config.toml
n_layer = 16
d_model = 512
n_head = 4
n_kv_head = 2
head_dim = 128
d_mlp = 2048
vocab_size = 44844
activation = "tanh_gelu"
norm = "layernorm"
norm_place = "pre"
norm_eps = 1e-06
positions = "learned"
qk_norm = false
attn_scale = 0.0884
bias = "all"
tie_embeddings = true
parallel_block = false
extras = ["capped logits"]
init = "normal"
init_std_qkv = 0.0153
init_std_o = 0.00271
init_std_up = 0.0153
init_std_down = 0.00271
optimizer = "muon_variant"
lr = 0.00789
lr_mult_o = 1.5
lr_mult_up = 0.817
lr_mult_down = 3.0
beta1 = 0.95
lr_head = 0.0081
grad_clip = 2.0
warmup_steps = 200
schedule = "wsd"
decay_fraction = 0.643
decay_shape = "linear"
final_lr_fraction = 0.1
batch_tokens = 65536
seq_len = 512
doc_mask = false
train_tokens = 583400000
steps = 8902
dataset = "wikipedia_en"
MLP neurons of a small language model. Each row is named by its layer, matrix (up: input weights) and neuron, and shows model dimensions 368-495. Each number is 500 + 25 x the weight over its row's rms, rounded and kept within 0 to 999. Numbers have three digits each.
Before each neuron's rows, "fires on" lists the tokens most often at its 100 highest values on Wikipedia text that the model never trained on; "fires after" lists the tokens most often just before its 100 highest values on Wikipedia text that the model never trained on.

fires on: " ", "20", "19", "–"
fires after: " ", " |", " (", "'\n", "-"
L7.up148:546455496508498537492520541509518492521492484487493516506503499504491483528493550458505475517525462495497503460481505547493503525556480520500516481504497542497485537471489514548471502497510515530469496492521511478502500493518488502490498509517487436510517545504485495489453520488484541506489501516475441537507476522528534500479504450496563506531465513507511470539535493468487540515505

fires on: " ", "2", "1", "'s", "3", " basketball"
fires after: " ", " Division", " Route", " /"
L6.up379:511467511489506511524497481514476512463533486535476526547533499493481522459468505528528475531523535496502536504497512480460505525524453498540515502507528507575504488507504492473522503504507529516510544495528516482496545479454453527490506494499533456502543520493470547494462511460511501531530510443480444487480475533487507488479493470500507521557512564476491477499507525504494501475508

fires on: " ", "28", "24", "26", "25", "."
fires after: " ", " on", " On", "On", " June", " January"
L7.up1509:529519531468542507492526511492539504534495482495526519538483477502482440528544526462502577529499555478489479529535530487524467440527522474472492457476509494511500454517455516508502522451512518509473477427506518523494537481532506507447508510496478512481484517496517501430480499500515520496511476468477472504493490497494545506517474502513510485498493549492491529545485470520466480500508

fires on: " ", " the"
fires after: " on", " On", "On", " ", " the"
L6.up1475:514511510503534546487493471489461518519468462512485528509543525501514475497500499499488545463498543487553531532537519505490444486503541526490519469499496507480463490501473528531494497493460512512476495489502500521515525495547499520464507502504502515473501487492530528471497494509517473500508493506532497480469506532527502524495554482471521473521513528478456509486473508511509519470519

fires on: " |", " ", ":", " that"
fires after: " ", " |", "0", " votes"
L7.up1826:517482467534534462523480482513535487465480525488487506533479487557533487508551508497531486482520524488513516523471476479496512493517519473471477502474506512549503493524504493473490483494471483508530479509504517507487500480503486535535516490464522578451490482543472494501474458544513496518504501504500475529501545501504511484436503480501502510543505492545482498499511493495503507491507

fires on: " ", "0", " |", "5", "9", "7"
fires after: " ", " |"
L7.up12:592508500537508479498516515552488512463440439489443476520500455425509472511487474551525535517483530514518476475485495475499491473516515503501503481531529467460522516513484549470466486493517472511496500500500532514436478469529497486495504492488520485524494494533470492496499519452532492531553513527496461520536487495514511474511520488485485437537517469536497509529500533557492491522531

fires on: " |\n", "20", "|"
fires after: " ", " |", " |\n", " ("
L6.up25:573497462487516468481527539475498480504494466499498473528504500479510493521527459477506471490523501527488486472433528515514532487493446474521487512504549483500514534463488547528511486488526499508485509462497482500507504489452504493512498486528497518541496517523491525522520498513474512516503505516481529521502530484478468497473485488532507490534480484447482539474504548524524495508495

fires on: " the", " an", " |", " ", " a"
fires after: " at", " with", " the", " ", " a", "|"
L7.up763:501484543466498461545518495489514479525478517517473538477524500522492506492444473564458508465508525489516504485526483485529465496464497510509502498482492516502510452501500492484489533476486542493508476507478497463489510487525475515498533502475493494496492499507534487544500528499467478505529471481482473487526500485520502507483478494510478481494538481460544496452564529537484510484490

fires on: " ", " |", " W", "1", " L"
fires after: " |", " ", " L", "|"
L7.up1431:478523510511528497560549463493488531517474464509504496512457499522501507523492525497517508496542484561547543508510523476475494478518447542479476489514534502469511504468476502478500502511491473510482474432455481488523465492494513478493488445483500487469561500475475511491451449521471488520518495477493537515497473513467499488487497492508515479488547531530517498511531455480480530499519

fires on: " |", " ", "0", "1", " —"
fires after: " ", " |", "0", "4"
L6.up213:508483481541500506507492463495499515500454526525489510465500527527548491493540486480534502464479473523507524479469509512491491503503497540469539565482526522543514506500504475458515465437462505535514478490510509486516485480523476491467509523466471476505496510481490535453486469495504492464479526453509500462504510538511468491498504510498514455487535530491445478502505530512512490440497

fires on: "0", " into", " in"
fires after: " ", " ."
L7.up1746:552510531541485500475512449557527495514489504501460487527474531493507507436497507499485518476482491511516518527488492469489460521515481502496481464460524501456520540487484493504514488476519481528501465505485515494509523507516512498500431498509509471501483451497498469487454464477497486492487476537535505476491497466511483479498526524481527484471489438516513466523509529494512455481537

fires on: " ", " |", " November", " September", " December"
fires after: " on", " On", " |", "On", " the"
L7.up1789:477515515503528514510513527474483490502476520505464499491502511518494453533494496493546497472497508484520487474525519482461468463477531480458502499470500487474473490535492517546527504516559536510517485493513503514510506492476484458422461485461455515504498475518511457540493490518522517487537523515463509503484507509474498547483509509514515522545463508502471504493529489506477520493522

fires on: " |\n", ":", "2"
fires after: " ", "3", " |", "2", "4", " Length"
L6.up1751:496515505527471521508511521495480464474529501525454516529512480468505491505504497508480535510508437521525466480431486521509538484508506520468496539491461513459508496505517512495482482489533529495477483498467466476506519509460486529466513522464499467515484506498523518519486512486523488487493508503475509481531481477480504485467508474507503500428478472497501497495499491463515506480549

fires on: "19", "20", " the", " more", " "
fires after: " ", " the", " since"
L7.up2024:465490552482511493471475525456568528514488512500522482518541540534496490524511479489533536510498552550511553511489494494502499497514514493487525569498537518511541494510505490512497562489512491485450471507512524519489528465506473488481498489554482530527496507463527479476515500471505525533476495503482438480472516498517518490487498481491473562488496535455496511472504507521510503453525